Weights of a small GPT-style language model, trained from scratch on English Wikipedia.
Training: a variant of Muon for these matrices, 11246 steps.
MLP neurons of a small language model. Each row is named by its layer, matrix (up: input weights) and neuron, and shows model dimensions 16-143. Each number is 128 + 24 x the weight over its row's rms, rounded and kept within 0 to 255. Numbers have three digits each.
Before each neuron's rows, "fires on" lists the tokens most often at its 100 highest values on Wikipedia text that the model never trained on.

fires on: "c", "had ", "aving ", "d", "al", "r"
L15.up203:139142104140130108111168114138065126108135148105123110101096106140170170111103112122070151111165144168126171155127149107123089095122081108138079162111158123152124115165153135132142141130150124122113097134129123127127104154107114154122136145117187160125185138082136147169134108085135121104089086152147108141144145099166123117120139142062128142123183124112098158145105121139148147153095

fires on: "| ", "% "
L7.up109:150091100119147107154097110139170112148127102142113106107126143195077186110132129156133113120117149138110109108121155117183130127122124103125152158123085140130133139104137139142155111085113141149130129109128112137119156111134124128142113143115126152141122140100155125111116084131161078133159120127181159136146166139086110134126111084152108128098123128143136107112156153173166149123118

fires on: "v", ", ", "am", "or ", "eg"
L12.up422:161145126153165146103159142122120145125122149177129142138151109150136128111071161112145109124130099117145106095091113128079093123177166150149141129150074086127120156131136124154106097122159102168110174127076117134162115155124101080136107148132145146144106130126128107139106171134114104168135134105108131105130123133092162164125164118119150156132121144157115101099122153106162113118142

fires on: "on ", "at ", "one ", "ot ", "ed ", "t "
L8.up628:146126124091132116101130120138162099129105131151132125187135157095111156172116146108148145106116115137109108167166119122136107157121096173151141139162140161135094103136080087154125143141029125130151147119124128079119156147121143113146140131128147124137114093175141134145129102139131140083157097087127156170123161109100091125159137125155106090178146141128111134105161141129142127140093

fires on: "ag", ". ", "ep", "as", "ed ", "ad "
L6.up90:147166127164121131097099096140112125120140123116113117231124129121132103109136157099132156123104125131101158111173127153143096152176130131095139104169141146082151094145127084147093154149118120137111144139103128153121144132147148141157136146090143153127132094130164091102136122132087139127129126132105111096180106200121120132154113124174117171124147135120123132125148119127103106128113

fires on: "v", "d", "b", "j", "am"
L6.up588:106080145133146161107116121131177129089126092132139152117121128142142148169137120127162151123122134064153099120141087105130098125149165114132133124135091122120103143139129117110108114116134105127121112129112121110136126124170085120159152148145144161112139148118108161122147148144132142167173158103117071105137147135086124145131180121125106126092128193150179138106081111085175115102138

fires on: "| ", "of ", "6", "5", "8", "9"
L8.up489:184143136131138137086149105131194125126117151141171105144136137169139167137126179146174150089165092143084114153133114128168139106136105140130150096113141132119126090106141139112133115130172164141122128115147133106131114123099110108117115099082134133134101115159116107146143111182104078126129126146174142160113146112111135132127131113156128117156134135153129117110128162170129132098122

fires on: "one", "es ", "one ", "ose ", "on ", "jec"
L6.up705:200126167111114100174146118112144118141161112172112138148102114155110146122112120148130146110114114167138123162155168129135119124110122146113158133110126135113138117139115096132092158104132128138118138183123141093113139153140097090097125130163169119168107130144154128143124107118154147126145119108170156133121152116166101125109122182110124120158131156172144162071107085107116101144069

fires on: "v", "r", "n", "d"
L9.up424:100122118149104161103131144146085133144142132109135123128090139141124164165092087139130147079134160147124114138135112116154081139139121131103052109136146135125099098102137139111143119104116168103096118150154149097104128158129118138119115165122119139093111141111156170155124146145111141122096123174097079134099111107155150105132160160133134076116121143091101136123143120098153144138081

fires on: "| ", "otes ", "\n"
L7.up332:119132125155108130131141151172185151098113159108110122122107134153090137172123108140152137136098123118179115103068151146148088138098090113143106152131115144117134125124147079152150112126113158128141153081179107119113115147121107123103060134114166129163153169111138130113116172129122077162127096155201081100134157141108135100110148107133120144146130104138112139076153139122145155115138

fires on: " ", "p", "s", "j", "it"
L14.up748:133163133157118142097114168152142129131092151107103156150119119167118110141142098122169106101092121100134140173104136115185141153095133134129094112160120154104151105106148091103140072131118133163137142127110109187127141151154147125117134096117093090151111097152144144130123123129158128148131121163111100175169134148114110142136133147095121168083170099125101165108146109112099137135161

fires on: "is", "and", "vi", "on", "é", "av"
L8.up649:114135100128121143094135125082137134123095131142124122114146185126093091140087113126118114129175108140139105130124122115156127157139134132158160190116100110115104126115178148092143112184130128128128138105148107159125161123126142142157125156127144113143031115143199118148178096104136131139110123143117128135167152110109122114118144134107120101092109106095134177123125143128123135136132

fires on: "| ", "|", ") ", ", ", " "
L9.up605:154131133127122136122127145116179132101144148178111112098097165158070169090129131136129128117123140140169125132124109095165113126141100105137123126165141140133108097136144102130170128140155160140147132069111114119126154085121119147163131092119126107150141111133146100145106134135127101122153112100124179140161159082097113110144104107205156117149119175167112096116130157116133169118147

fires on: "n", "v", "r", "{", "(", "de"
L16.up63:118174145166130116115131089099112126126116145119194150164124137156122160111110105111143140125122160104143150100130107107137118128124083134104104099110147131112092138106115124140116166123107176151120136177127132076115141119099098097097074146176147116110119140078099119088128123105076133125159124159096111136144108113129116150150177148178164116124112148111142146135099116139146149133124

fires on: ".", "|", "% ", "0", "| ", ":"
L10.up355:156133105122090097092140165153149115097145145141099104113122156161097128134088121161137116122130159153154083111087111169124130159078090132147161138065114118159103114150105113107150089121145157169144143088137109136171073149143114115139142139154161127121128173112151109129115149119099125141155077134178161116141125134094150109107090083163125169132149101149141105144134140096112130094126

fires on: "ro", "is", "m", "av", "ap", "v"
L8.up481:150165074139122136115157152160165085087155134137129174144137143095133116136111094152131142144144125147093092112123104150126118140116149150142179157106146126122109149117137122116137132139097136083086115121125113162135135186126129120149107158153101102145097133132110167117169100138148127145144214131135115159123204139137081107127107140117105097133125135123126149145124120144170117090091

fires on: "ol", "r", "on", "oun", "n", "ers"
L9.up548:117123104126123185148142126134121132150095109145113169103130129146147140149138109125137182098153112145161068148100125154131107154146127088146091125164182078131097117106119140110117132143123114106097152117136078133101118135123075137113148167142111107165083123141095133180097133127128147175085141113177130133054155124144142138135106167124136103118139154169161125143138140114124122136094